{
  "n_layer": 12,
  "n_head": 3,
  "d_mlp": 768,
  "norm": "layernorm",
  "positions": "learned",
  "bias": "all",
  "init_std_qkv": 0.0141,
  "init_std_o": 0.0141,
  "init_std_down": 0.0,
  "beta1": 0.9,
  "train_tokens": 546300000,
  "steps": 12004
}
MLP neurons of a small language model. Each row is named by its layer, matrix (up: input weights) and neuron, and shows model dimensions 0-191. Each number is 500 + 50 x the weight over its row's rms, rounded and kept within 0 to 999. Numbers have three digits each.
After each neuron's rows, "fires on" lists the tokens most often at its 100 highest values on Wikipedia text that the model never trained on. A number after a token or word is its count.

L7.up247:436508529493464501518524443506556536507589469542547500451566534431505482515600408529476495549473526481466585456527532466512510530519500521479521451462424433490420467491528565469359609546492429461444403585461592508506514604421475559520459518435483497591358504532516504383487616518619514540514452521517474670494515507506501496554429499472507609517470481540496486459480531497538492388519537489470489517484510512510435480590508528494492548515460509446466500534557563474502519467510496552361435457518430477518523471472502409534609511569429521489512547481576493559553514541512541455
fires on: " |" 30, "  " 21, " (" 13, "|" 6

L4.up305:456484530539465477529461450463517442543520467481527546538472382468519512551431592529517560530516524515489484471387396480530531457501557430492505517507480564426586435367442471544473501521490502472439475441511580490654567611437498490428534416456516477477561513399496488508474482515529503593455573419571539454642564519594546483484444494529484518580463495512477538448544444456598456484589508506469501537514528489530384536494494391551562527526497539520448482506537511489545474498562552499501431478470461422443457524497505653489440475539527513425514464501496502513490425468493563581
fires on: " they" 11, " career" 10, "ica" 10, "ita" 8, "You" 7, "ique" 6

L6.up63:490589452409492551512498454567486464576474541414505524441463436491518489490413507576392512548548475469504530501469467473543436599527556550478519532467503549435422540562495548518465545480581505424499513511529486455484569529553491541457484419496467499525533508467532599598489473561535541504497423480540448519486445538446466562506674547579522511468520663543546436486571522534464547403452615524535451503545525547508440457443457557473546573449542550503422540525490458521538536476537475471489503582496532497502426519464518550495539540413488548581493468558568426571513512608537388472
fires on: "ig" 25, "rou" 7, "ume" 7, " GA" 6, "UT" 5, " Pos" 4

L6.up717:452622578558503530455532404546510515581489555467450540493499554447510512499490605554469497533490520496522511593542541640537476634484579538480536548488485493465522408569478569461482495428512465415481478439509562495533555470561459519503515523441463584452497589490547476591556453554482576540505461472489427522469493499572452487462536533549537544480581559514510511463504539505519498503481550475539426513496473505474517440432409451432474570564574552437503458513492575549438487482440513501550647563512565492453454504492523549572565476559493474512558632513627421519519572448483486588
fires on: " I" 47, "we" 6, " pair" 4, " war" 4, " couple" 4

L3.up589:456470450466506514640543512553479487613458484511392559441449544490470570512552477407475590467435434459520493406541330511540546475570482510464525485574501540428513565457515453544487547597495455393509500548445473544460570466469571468529454575505511548400564543510473474503454535511407454424408530436478465483485622500591524503521581482566490460471490531482442555563602595443559521416492503423477542529498559425416502451497478531550603479509558501507541493502482458504462479455479459490537553460467484485464492505532588504442486496487494535534494512447506578502493443420484447490
fires on: "." 79, "'" 18

L3.up499:601457571489494518478469553416584528514476555524484433545416463484414517386469562536536456530466556440535563483503464407470461472471498466531501479607557513412495527549567503436498524561518498427604469541467486517562575538552608448483540470380512502598464457482487412539516554540564492560576556451528549492523522474487452559420459493551539504452502607497429503558457481427525528540557422427590471481491474422554474400564531511552532469544521515422481450512539498444463423488520541521483555521498488441483540555479555465532418508384446526435530452490464454396545559480539538553
fires on: " sat" 14, "S" 12, "uc" 9, " chart" 6, " Mars" 6, "ax" 6

L3.up189:494488394506478423547538553524495469445460476480524437434448537551554493432502507488520465545435512453496522455494469499448555455450379518578450427545504569473564480498510488514450484467489484523559393541467469570505553492469477534549481486508508544448576501461419488564531490547448395507433539449558478481585494579456487522437487545579456409475438486523529587512456491402486447475479462593500521509411505487451575427510462556505503476383558483521483439551481569553474515413505547447470403528548552546542544470497574620430377409502525494487532486447493517506486573484635532633
fires on: ":" 53, ";" 38, " from" 8

L3.up591:500447533509579463539456559497466424437466476483535535537364461456507522468504553459533563549405490508469528420580485483463540473412451523454485420578459462403515317455532487571493512575489430503588463531498551532441652442536381503513517502502553527532460485525489486518511454531554453465502531489524400470500591543501494508426547452544489540574441540511532486488530505424519600544489400580460439505419449516481568509555521503484574450516570446457497538486488486513400413476488464436440465525528467458455536545483539552560467503499480455498560520507577540513491570393461427540
fires on: ";" 71, " |" 15, "To" 6

L3.up194:556551549444511492413367495474541496457432524455483508487404505417511561498488488513430451462351532509404501541518465469456472585530437566474526481468461547432557428531507476447577444524529454533547517466550454517535528427559595443567389614530468542465482561508435452508420554542545485468465452524483488474501580577540474496533508374571554502521377478556542517505449475484487475483491446478505524488437450447450572552573502504605493533518491429538511522554500487607479539473389536438523399448544496491530588585456532493539470474440495529527583503547540556511524508546504495558
fires on: " T" 34, " Yes" 7, " det" 6, " ver" 6, " spin" 5, " Net" 4

L9.up263:469451522421430468535389466480565414445468486428554457437481536464501525517509455504527491582397590486467638472510485545573450533363489419568522420490457533492464502494503527454500545459456459478542490427623428517575497594486456394519459571456533536416496504511453516499454531479515496549547510543527491491506416536512473408509469532437560614535446547586461453456517498537489465527531468495560406518427522482559452443482509489466515526427432528465417541503514489551432510500515504457449441562653448598544533505518597547460491409440503551462531499498473473501464437497484475534
fires on: " |" 57, " app" 6

L3.up573:546468523432466528463551479622548474617496543479426457548488564554425495531536555520467526532514457492518516528503455529527429461486536484522448416575525482402436527505511515572509490509516383472553573487455538504407567578484493476543486516574492453451589413523543516494505474541463377590459431413568455430423562480553454507496498532478485490449475549567465577590592447571519472523608475468393442475483565484479536527445486542483446546558476509482516458467573441499500473495356528483439560548447552445503597566470536515452533518478481512502518559472531581401562547441519540490
fires on: "d" 46, "ll" 13, "." 13, " Wild" 5, "7" 5, "Bl" 4

L3.up694:511522510534553482576496607502460462564565407553512551518523507459428514418456506478502482529506519394492498423498467565452477500445474487535533422378511556418546422556515588609496504498507457510560411485464494540587497575535487511394494457542489472500548480520603565501467521484594437502444486521517503464424535501570442568434552486462466537479519465414446554511521452457463501438518481503615386482487502465431479540547425488571534565547406527461485391531503582450528521495495481530454488467540573519517537480488559445569483485464459588527563441461406458516496474437613464609
fires on: "s" 90, " life" 5

L3.up609:423465587504383544420521486518451480508516486571514543493401446492590528450520540412520483531407382506513477527538515505469531494519392417474470427508500507422479413486484592425476495541430496522530488466458550610458513421469454444619569599509531503500518605528487515542563510591505571449530440572525418505515467437477531479469575474528510595428418471516515555513495432487555593572493469479474528427471478565523476484479572512514538529521451458413439459503578544522540492565556490485430543440533597495507455597570516466509452464470516500512505606470501562478478463485555481572
fires on: " to" 16, " cl" 12, " pro" 12, " exp" 8, " reb" 8, " shut" 6

L3.up742:548396450441454451484455527490506486426527522481547508470501545470436642501518451512575530535468502563449543533479485463575447484513424566510478448528560438442500491463584540535453484448513514492617491516474362548458587497549512446566531465465528549451559444450434450507450574569466539587537597454485455469595490593439474575479444522399489464388385567475506468503565468446459511500577567585506550487440506498468434489519590535493478524471468404553436476452421542563424525489450433594543493497437543490476524524499552539477486465498469502507527509436410454508465521537564455530
fires on: ":" 28, "-" 22, " rem" 6, "°" 4, " Years" 4, " " 4

L6.up729:578506433515471466568564487510484508434465466504582529504540541531518511504524475510506501548547573471495468546530479494616557544457488486459584472457506517476534527560517580520488506458570545482452422551456597489441480490471544496476535490533570552503519558566560453530565536493544518540534551506472542525531499506544466630426512528574411435542449511417485568469453597560417414540580523541446518498458462638618444509498473538498539516503445473631542536556539518545463482534446587449499477403495541539494455400540476532604546467496512454584557522560523445570516487413505482341
fires on: " R" 18, " br" 13, " dec" 12, " qu" 11, " Br" 6, " Rh" 6

L3.up59:494481402570441410457533482482483519520468484522536499592365564475514559501529495516532397571562493440458489474513474417531474432544434482454444547530518474487527578477480479469405481556438509483536492461449463488504684564550538557497508486533489590476452445473548456524518579523486537529499560480468380495426519451433517610513501527426557513615488519508451536575518505463590505488531572475488501499434518401455493565578520545612433497513506472526495529506447449509435496436495483459489515478439474558549608479593531516474438559448461512505584475514448556517434511453378474559
fires on: "-" 32, "tal" 11, ":" 8, " inc" 5, "⁄" 5

L6.up483:592487505554519487521540449558575536521514442471475579522535509520484521523448552549437482545484597491418532425465543454530533401542476538495532440538487423495548529505479429556485654485469488460349428446593496475618420558521467484515525475473462450467494542551457530520553458515459498519418474478498431468512505496453545571524529473553498554577509459518478450497586466570427534579523477549504479513524469625464523436564551631553472495508504552520592488566537448540533529443491492462553631521482475517520448564544533526477472498468496465475492560530513497548518499673501374510
fires on: " p" 49, "st" 14, "log" 10, " Got" 6, "par" 4

L4.up721:528404513513516536570511588492477480557504498625435490524444438473482485547466529541431523556589434538455526457422543384502462453532436505500496495560558454466449476410530448515486506506452414526526439540574568496574533505472484505518402473587378502611485385435540487441463414547496478526563484505588601481511521484462448546492455561520527509565532466411441534496427547536526478521562461420535607512538457431558430460479496440465545517535516402436597474463455506513441458478554493534476444528531574500468516484496558538500537492586509483522503474576512444476535552372443545459
fires on: "a" 76, " A" 6, "A" 4, "e" 4

L6.up680:572589528442453497485512493550521553522538594519473489461493561472459495533524544520532515531505504536456513445485494466550507518471503562505431500514559478599514497473436480565464563476513609479407426537610612535579534475536479598456486362464479462516388469617545509435579557523457495431527492549470494582484525444499575521599506520531438470439587441524495506481588504514408448481388478546533457502521533595583500489470555587634534516466454585551517407522521515528530544529476440441383492508530557481431487481486508559559530505451486491500462524570434439497490534505548522441
fires on: "|" 28, "r" 14, "par" 10

L7.up197:518542447670473511510613493567477499417493576442500582399503498476544499499494492523428512554489489533511502514515504560495508440601479502509503554501489509506501503544494495518458497531480462482497530496505518516517469489600508432501574591619328500515493485504333484508398505501481559504461507508505480501359490506487398475490470507511504498445487494504380341543498511466491470485325495590499506521445536427501510405509509493520498498505493498514535495499497504506567412497502482505491498517560505498421671503578477516505510492478496439501503518602498489506497626504462494528
fires on: "°" 20, "p" 11, "w" 10, "qu" 6, " Fre" 4

L3.up508:533506484496498444588532439511545408565420544486445521439505531488477545538503545449447504526553473497515498438424439498565500465442504509539511460544551405524561639412446404551437438558556461515541492543490474586515589503490510448439459560497545592480551475448444540383584549444479457508548473396493530514458514506487478483472539543574555445526467455516482568495457472462530495452531543541440425520401542409562434493445459480554587532521410504487497500439528478520454464478458527551513529498426590496418439460581549511624614542512444622465594516481532494461522494470527526516
fires on: " 13" 16, "ma" 16, " I" 12, " 14" 12, " —" 7

L3.up760:562509611555398496521468500555401500455504370502416491417517404530471574471564460457436457551490444508424539552543463533422547572467524434553538468421451515425485507570576530484481504573475493485479497476442484533488467471495515521524483472516502514493539553533501485520521526581475565539498495645565616508573559448419525487413429522419565471485527425581479487497566550416535516461564462494405490518498492493474596495508574476490591496574392460427489483410525551503416506519545437419537483465507508457608476565490503601525541474487509539520519599530520499533491490457451482481
fires on: " (" 52, " first" 12, "otion" 4, " second" 4, "−" 4

L6.up401:484469522425611635520472480544535532500545444580512461461459541496521492485406501515445506394493518552476531477501554565561400488508509509532466468562542537538410492431477531532434632545612509495431501463458463508450470502452492539488503492439474448485361498490513435512452582482516493472464387527443572558554605481529452544568463490513411478459457431355518506527409486501553457550556464635495482502550535578600490539397543497553527529467505489529473516424407544515510521387464482511529395513504439517501469503459543481481534505443487489530438458486516541451496530538545540500
fires on: "|" 46, " p" 17, "ric" 11

L6.up134:478474511539466520516488415536516406482431386475510491380508479379484498514444606527412520472501542560519480428471483550469477522486477560463585503511498492401441496524528540533512511419511540427445465508551502397549523547504575534548623502523513480472444492546476551592437562533520494490553471517533511487543525384550498567451545527597466470437503502482476377472415442418513527536488561591484539474523494587491456593546505613461465518430444499516466561412488521558409579408471535538525551438483457528520472497479470471573534473492494476580605513492546526600472575515492531528
fires on: "ig" 34, "ub" 11, " div" 7, "ume" 6

L6.up451:499537405487542481533489465444468412509523505503497488449437424425451474485456510439415550529482528589526637531473463485575448559449613497523503467479516494527541376568451602535444591588546532503476465459612431520518469506545432493505538487533428448502515491483452398537440477536553542596487463421448520456590480469509419568476413553438448663493534532498518452453428503530555475448500556516573500495537429569542443502521482526572551511411417450464478450563493590525446467451439524466477505489552471434533503544536487506406543513498471445490480444487525514565524485554540471526
fires on: "th" 11, " 7" 9, "na" 8, "L" 8, "go" 8, "\n\n" 6

L4.up322:562566529500486467558537448564470500569583460555408543509532512449538496499568470530424483522410580488441536583466539429464453554578395466513485479438496490509424456494508481571488536485486459448447476407465452537551580480522486479549438490547384520578494530454493510449430548645545506534472537553526404466464476472524438513555476359559439561613493473457524473571535495456501516535550542440551481476541550451447505479533561536467539590551523455420457550475413511429444584501583444519507507392573530498480496476475542591497415480571498537528521451467448520488445467473512420526
fires on: "r" 28, "ar" 18, "s" 14, "b" 7, "," 5, "or" 4

L3.up302:482401560475542524485543473596500414473596454387408528504535493476495559504493484495472439519505512534438517453564536517553446526483459458434533425370456463521491454490508467491464459466521487487357511474428455453569512445472446494566472496516577548535511554565556550597496561512498487556365466574484449526561573488578538498515462582573526383521516575476523590458569507457500507404493497430399468477430468519540472481504513563569480516477580397538503433510461560473539475518509471473465464421530540520553536516406557491451415506491483520519486488544591512585504496499568445590
fires on: " went" 13, "v" 9, " took" 9, "kov" 8, " back" 6, " sent" 6

L3.up728:445453396534515520446462546398532517519515501549492433499542614422425530453488506485556478510502514393445522487501458520503492505489503478532490481519559397516413505432597475491490504448444498545494510483549466476449572537543395532562512545428531470462572456501518536411567536517530380536411575471491544499459592484496476504447445420504478508477590590587559565540465611477526345518541431475541473479524606486528475386538471462502541514445459461438543524545586559498498446548534553565529526586534541526534494460568496488509591501588544491483493596496507539529442458518420469496
fires on: "ing" 27, "ming" 11, " management" 8, "ic" 8, "ring" 6

L6.up653:540587497501478467452476497559455456497500409523539506489498474493507474525468452601560475486525616647439514491522428433524549468517477441486434460475553569399534435550464503526528504446418457547546424494428536494487462481505530433538469474538443461552454479479529536538475469421453454575490446497501574456633443578538477604528595524552489547539513417453526555591564434507541506609556609577602488482554427498497563530408503568610534602440481500487527557449463492523519479441455459494533482526513513511539431440460517545537518528527500507527439451420459524545509469465402456497
fires on: " aut" 23, " T" 7, "–" 7, " economic" 6, "Ind" 6, " Economic" 4

L6.up140:459522592526515561510527550530543531566444480570485428537452523483496487520494520611520465456461594437529526457481486505532519491514461564578538498442567493548470491366532525479501602506550477475435508472503470438470487559562516545505543502519484412451575459438468426506441495486513452494381395498431455515538545425465579607479407524442501504551504512464606490476571446480465452443511420644552514509524594424502530550476512381577509479499548537431533435525574492508613449433539553547607522502488484427470564461525536527450506488567489467462491498527563517409484556473578537493
fires on: ":" 23, " p" 21, "." 11, " Qu" 7, " St" 7, "pl" 6

L6.up306:525552540437603596550444410420523598443528493473521569514423463509544465471529487590451514564489524421528473504503575387413521520484524595483523563425466531517434483515459467525471526492479432536543510519469511541503512458457487399481521551520462518517525476456542496499500484498452519484565452401540446475525437460473526513521590562496505516559559600596570522441498516407440533516525488658492384509399495504462499492482497512594599610464498514446542476595412455522551528463617476585528462503520532520518452570512469487610507481495501533521440452530485487505493522531545390540
fires on: " American" 24, " [" 11, "oph" 8, "x" 8, "ile" 4, " Australian" 4

L6.up349:499482596493556614472457536527471576504561539493480512449406475599432522521468490481483473497525584509491498502515582565428584577582512507503541499500500481513567402492482483488553467521473587502536501485400484614479514501500525532454478585467587485525451498572540526501501594477533536584469544454464468461479424488514530580542494385390482514443502565580454522486565444483470534563473550485517481510494436469496461453422497468562566484491523512459491456507489476504615597563566483386424407479403495518488507620554499464404468545522476522466414546479421423513488421500400465528
fires on: "T" 20, "R" 10, "S" 10, " a" 10, "B" 6, "p" 5

L6.up420:522549488427459560506522499562606553498474440492531559553472552463546492466465559481448472631480471475509552505542436438560572430457556493499439499470536476482383526424511508507528550579598518504480524499510481513511555471555561479455560521501491572537436521409594510500613360449518536412437399582457542520435479466543463502538601523575473414539517548505534440525536465500487524480487488497512459520422492584503439445488517524442561520559540531582503444542416489466546559467628508481489565556538540466432520553575519484546508456458498508472390486484538478484515379501485391445
fires on: " di" 15, "pan" 9, " se" 9, "par" 8, " o" 8, " per" 8

L7.up541:497448488591397508498480504622495499567499402524500570545481488502487511494520496498449504463380524483633498687496486615434534464652501505512517480504489489509495501398529480445462500431571494488478489493494505514485515511430406512503541634520668523492511498508583609499495503518499454564590508493507440500514526492479548391488469500498540512529495500498552628552521505585547499505662496391502478500540391502479501479505491469501461508491522493490527424487499522514578474497509416509475494504432493510541477466381546486489530494499508532490537436562495527508511472523410495501
fires on: " on" 24, " all" 23, " there" 13, " every" 9, " election" 5

L3.up747:487424491503515469469371434504499496531598483423552453489409517498498513493534505521540481466380555499426524527511527459523538497470492536517528414513531563527431478427487487501566487533536480568474552510550517527459551538512457546519476631489583487457479488486559473377569462450495538452452454519456461526455463547480472577492483527572460487570551556473545565440519574504550456569500421435503575569448543588456471400545503499553386604446453536443443529503473518449513501445489441551542534571448501516578478477494524508405576424404500625436554626437444510456527466515491564471
fires on: "ing" 26, " sexual" 10, " management" 8, " information" 7, "age" 5, "ization" 5

L3.up71:538507533482607425497517471491525498474531447573447429526456516551475503475486514500493530453467497475516564349518528486523521510531550597475460426501549525466469534512583471504401544514469437463539485567544500511527521487469472464447522552448456543432551362499500488550561557578408425554365516411473473549526431534562602428535475570569565496529454579565390491445460435405466602444525465543525460556508462448515551431513487547465646521487542546422446455568430542504504431481511539485549531501476512476474469559476536523538439519478491386533468549477462565533464513550573496508
fires on: "gor" 29, "uc" 17, "ys" 14

L3.up624:551512519423470547509487477447446497591543524526465517471509657457539489518529479501497524532498541454452479532471431508515523424592491561453496499571529560528502464444558537505485506486527507476394536482497521558505579578429519480348471425528575487515553511506543517558513463529510457583452410531630634485497505527471516513548593498519498451410449488448569516565516420499544498458440448479528539463501431420560520464422450540474478514470519418443460478546470499526418504458382557461463429380592473484510563522556520487526540419506540450564500475451425466486513570496493553634
fires on: "we" 11, "go" 10, " was" 10, " br" 7, "y" 7, " will" 7

L3.up451:467446550441432543486532499469485447442587475463520477483483338501562553545482565483552488475477425446544477553494561491539449457450501476414532488563594483500418437500504575398570532494482537497511519436532486545492542514545437476460504548518540568506500502440426432524442521542546442455545439409475539463524554467509507504521529507515487531540521560548551624513429481606394512532411467451567481442413516477512391538472519488532519493416456489445471548565551526568514426537489492594434493606567583631577567416573496492461466522512501523490579490435463506470544475510491462582
fires on: " cons" 21, " comp" 15, " exp" 12, " reb" 9, " conv" 8, " ind" 7

L9.up9:478491450502533462506525529510538458529483498445560431429504549509500533487476527544533479447458489422442534469568464453527542417433415482533506505522584467419496533525488637469403512617502411410578528521607495502471483452466447552514437550459394569566528434436485493467530508535565470544388466561516483502455540504532441534378557532536480545437427478509480488540526513478544508524504413470458492514535521500490465513474468404459483544510535468456389558573441519534509445565413435541465462466545512438547434540572548579537542521554472610410545599533444562516457436489465600528
fires on: "," 55, " M" 9, "r" 8, " T" 6, "ni" 4

L6.up630:532568557599489512509552466532504554483536551545488514462484442631516523453536602460584474523464557504498531466521447501602443561564510525508457538413585423481495423502542525563574519499492489421588481411406507506448486513505564380524449518497514493533487543475566479563516487402477480390510477420446489540438537502597471550495517483388449481498468484380561509506498590489462439455494528565527486497484546493597417588524492475522532554530475612541437474501538487500441445454565504447496410553503485478484558522462424465491409469517512579369535505487444478471497406524507452469
fires on: " V" 23, " R" 14, " Cont" 8, "ore" 5, " del" 4

L3.up80:488530509528555386508480448498470448493472459490560479400393562491507515532484469468451367543530501547402545543536425533482557434470486436384489446486457489433443457606395544527490516461421517524487541422503496560555509513454478524485441551514456474454535488486621514493484439517566557482495546470533439477505463478489447465490555549415564522524528496578497426481510482491507448537548476509524501689490462432556530531525597458545439487435549548569492484549436523487511534464436452527445466483477535417559507602483565481538471389488676541513437539471553479502490495532489470490
fires on: "|" 36, " mi" 8, " |" 7, "e" 6, " Hot" 5

L3.up470:478375497440605512506388449498485499560514472524523589555467611440495503450493570463397470431454483525462541500514502442442530454476493473466498506483557479528534450464538515491567575573534490446525553432544452483582504434443560532491481458459597553436463546344509483514508486489519427462539469558554620461586472531409519534471514511581496584543565562515473535557450460436506557453437529407570494549518425447551452516577457504509550508487518577451478470477363535514420501500597451547479462481562549493433445507507558480497498491481490455462561501469446539470587551530440465435
fires on: "S" 22, "Se" 11, " goals" 8, " units" 5, " Democrats" 5

L3.up150:599531593554539578411591416620482460478423500563560540493482463476532537476520464488447524458528458514447512559434561511475454445481477459505526534519520494456446405530423601491487519456446478484520504490522473555540454410494570541469538542569540573432467476528529432514444490517491484512571493529407536424553560495562409554487471493551534580424508517545529583420475464424462605518562476463470531455457505444464533532427607478531486548513424453538403415511480462536403482493445474575461547420448541496454509470499515546571594492528489501481488376463556533413523530431506478422
fires on: " first" 16, " has" 11, " have" 10, " one" 8, " two" 8, "  " 6

L4.up526:462440574535404604512476494561323539499531494546466523485431466562481522569567419440453478453490486464452514572475560539548495542496531560516480502525455527402606504484500512526442501462415477539503594543463493489463492476435505412493501494519484493489556482498517510436456477481562427572475525457425490481465529417589527498447482476533497478419506520555455444453482520502520453484527462511517562509509497510496491535547437397479467448604558394581492510613495504544546541520452601537451505424544626431584445562493493488478489499507514537478545474545519509644532426368416480556
fires on: " m" 37, " Mount" 14, " Cha" 12, " mo" 5, " Miss" 5, "pm" 4

L4.up281:548548541454589409508541566571555415552575514464505516574505554451455491487548550526530482480512470535569547625436479551567614443548468463494510535451474469544451472420508541478418487387472510510530531467516511491408486564424440440467482511495460426500554471515530484421550521547461558536540492511469536533536504517598488539483519458421517530582559517439496544497434472516478538525550508409509594514559434415528423431440588508503595484552439489489464499498487607448466483546532600487483516500528563425508454530527400522589470469514470412420518643529527507492508510395494426526
fires on: "rs" 16, " This" 14, " that" 11, " whose" 7, " It" 6, " their" 5

L3.up413:509468520454457429476539455521497567476526433556520424536460488521499510504540516429472623492476606442515572452495535488472556475520511500497533487655508539434468568490429611477520436514513486405569488492485446547442546537516586527452582528562524600445536559527461420473492456568517456643593475475477429447492471464444532561455517506504475568526474558520491427491543490588485445516487556497469511519483594574559519438469450418452550586490529498462515447519565467534461454518443514561484531502514561420483586634462495506470466487381439456514467508456466517428499505480396411542
fires on: "ost" 14, " Rock" 11, " Green" 8, "itt" 7, " Spring" 5, " long" 5

L4.up268:447477508485540485524467498411495577434513499479498599486540581506430523513501584575491409566490572474499458512460526543509418569533449500512456467482507487465429479551547468503427503455381468576509519529516509432459468498528604471453515467489504480525425547460491570502434519518455501453492476515599581471402507585476492422505540517539602525407455541501515648476503478570452361532517479459472594456522622541514482495517469437593467474501599539457498578490505499449519467492434438418438480595483600527549490492384553582458484599467521528515505525459523464517520469419506533460
fires on: "ig" 35, "g" 14, "unc" 10, "ip" 5

L9.up649:489489530462422508568504496524468477472497478501469487437445622504543597582499506462542475514486460530451456506509473506465462537403464479502607496420596513457529541423475450519456581556535471399515421466537449571521630487483377492506552542516497536549526555482555525484450583569511595508527536404427466453410553539483511514466512472544555403448550614454429545555485588482572466433588445526462557460477450552414460457526417482506520516460561502517507567455575549479424473493579532507455465439502472528446518551489469468520515483551500472479461475588515482513380561500457461395
fires on: "z" 20, "za" 19, "si" 10, "sa" 5

L6.up657:635472553481451485486512497427580616473482532517501495386578500471466495496487407466484492567562500503473497624396452492501550465509587549519483443472509497569475538464450551581435426544535477472449526564524489538575450458500500564503501431567552504510394432498513413503577519431467493402528527413577443493554440556463471555547487436590443530636504619543508548528466469499467471538513493440484443481463522547577507463461509492484456429512547477449519513564506482470495535557492434497485540496471473423465483460485459525537568548401477506584376433469536461457519471383521506492
fires on: "di" 14, "ron" 12, "par" 9, " National" 7, "nce" 6, " years" 6

L4.up671:559510425508564471530565458629523461458369478497540456525534564541515547490487494560487426470481500601445522523461463548546469515468410538494512457434528413495556484501529461580452471581491458505494516527467473432455489523502375562518570494535512508461469595503523569490564413519417609497377528470444466483566501499490431459546533521423548467488448529571542546528541591445469516561569603470485495470464504495469496517489475507558477589458426455473568510472418561402517509446507383438566503552434514442484487560462539523523567424488502440524543428510517585580569461478566447542
fires on: "2" 13, " Center" 11, " Stadium" 9, "4" 8, "5" 6, "}" 5

L4.up557:474494429450405509486492510542447501482451475487502486475467504536505463514509422557558522538576531514519554537517470490456546446545462515473519523424536543440610424691486484505557472500422496495409553464459581462521497465448590469518443636620531493517470518530495552520501511498519436512458434552576523473475477537511554519541495557417472523570418529450522454549563522555517449567600451485412511467456469461553480598418520531558511498514520557599487423494533401560399498456455611500511471411516440497509517621464515477416394464514501466537474459554498532497488555474465526440
fires on: " e" 24, " daughter" 11, " portray" 10, " son" 9, " ?" 8, " Da" 5

L3.up398:497415473378519510554510576465564500539574436524523479453504486426607515588541586396521449471421509513489540483464431552495545502419511518527620498542499517541476509470585502528503372450453475447416513479435577494514482542539513532481496461525489518484493519548532498454542543501550474448515533530488483462424431488547463487523535454590488574533515521475494428511525444526402519502503443482434506472483524481594489474410453541517495456533462419428486533589484515579446605462543488468450563543536432465491454470516530472536584498474511498525351545408390648483572462452504528600
fires on: " not" 31, "based" 6, " can" 6, " eventually" 5, " ri" 4, " prevent" 4

L3.up200:478549587475492576477596540455545519549565471516439507540509445504467482535458550482486512535495460392436587477549492543469453392567559516496510515556477518390520514450505538405453384434513527534426488437399519484583570582579557466483467466508402550531508433469528526529461579549479430579452505459530488438576447502565475509554594442562516541496516474516496510509575487445450534495477540399516455475426500432534455589574575426550553546453505497517510482611454608567432478478555504561493443557504376471531536482519518452448451474457547504507506506497496448453522464412575519478
fires on: " life" 25, " camp" 8, " son" 6, " daughter" 6, " ceremony" 5, " group" 5

L3.up307:512367523438538418479529475503601507453594519447486443475556586418478532482491493563535533534566562559502499478502475369453461513435499583430512500537470481421582492468479503488458503433514458517431464501508462444586493547428560518468498532544461500507492481509521598461459519564505532574464411483545472500563589557503489613509422479503534536447540430523452442601589506471586484658534490438415489472461479461514484492525550452480482546467533423514524431520570482519490484389479518471465561448497490400554549476505501607508554540413509477487481527431449458446446552558437460576
fires on: " 13" 14, " 17" 12, " 18" 8, " Dev" 7, " Thomas" 6, " none" 5

L3.up21:504483478469434541484600465468521531495517463596497490569557511480465544521420395502561487557532535519432464439553506403508510481515430527431447471409500533408518555472416523576529460476488400595616501426593480495523504518507497554478430495573507432506485500535601529521482565550582466578509450479593527369454526462534491553460505545467515518544478545470529580500514488525467422614530465449559437452464548508504481464542502445538430500481508431544476546486525500497468592389421429604474486471623519599532525475420555498505431506485521488422482468460433566441500497473534541524
fires on: " 17" 18, " 18" 17, " 185" 11, " 184" 9, "str" 8, " 0" 6

L6.up640:535494504457474447511502449592374464443524543565507496455476426564521473534434420474579526452519440512542548578570471476596434487501521508536452531569474546439513472554484530473355588509592490470561461496423397517362595465592531508508493482514559574485411557453429519545498543566537499477529455505511484545545514474538361528536551575538503534490551463507548563532455471496543498485494516582482416516476527501450468543487479616617483470611428543501428500415501521458522516471448482482483473556483586422513541534490501434536550445453500500421489562447509459514483488479541540567
fires on: "'" 28, " X" 11, "ric" 6, "phi" 5, "ume" 4, "N" 4

L3.up717:548436458425521472458449545457427516514507430480410457425442569539565500483574537526485481496499476552510545530543483540597463455460525547459441547458560473479494548472570467459379487443450485456546530446516527548485500470504456546524500426622522519459597475528565498544491519547516526558474531465496442533483511463535450525525482549512519476395497554617581528530491507493541409487511350484468528425507459487430555551417576407603501524450448581523532515491483547547533528499511525534523469528523504441426581578534503609454479500562471442607415442457554434522461516400487364498
fires on: "W" 27, " well" 13, " It" 9, "row" 7, "ft" 5, "own" 5

L3.up374:488448503421432514568443469589549550458470561501533418449483558516576508526451442595472567519488540477515468474473345522512516592474467489472542475460442453508513532551506538430441442544481475537640571447497488481505536524471483501519458475510576471397534496553505546527556503552486525601489506339441455490517533478443490504410500577490567435457415502541441492500565562437447364541543502551471504456561494472478523489361492501548563544502430485490538543535535555517463478465576500493418633503539516454561420470533541517447478509553488480518588558524515559556488575453472510511
fires on: " /" 32, "Z" 31, " Smith" 16, " High" 7

L9.up755:594556551466508562493540428503474465488464536461463446430508483497405545499458554482464587457461566425474529462538463501582527541537484514460499483492580495490484481584481515529471552530469456496513447551531416493527539559484540485521461511443524560513517446444461456460465497498484532513460472413579511524524529525552365621538621558495480378536544574433421543460512568486490478436488450494453477503420599516537456393512425392506447518521374440509442507549490509498546462587475420458504563414580549535458541477515572519454574489519552562398421556540538504410476441447460538537
fires on: "." 65, ";" 8, "n" 7, "'" 5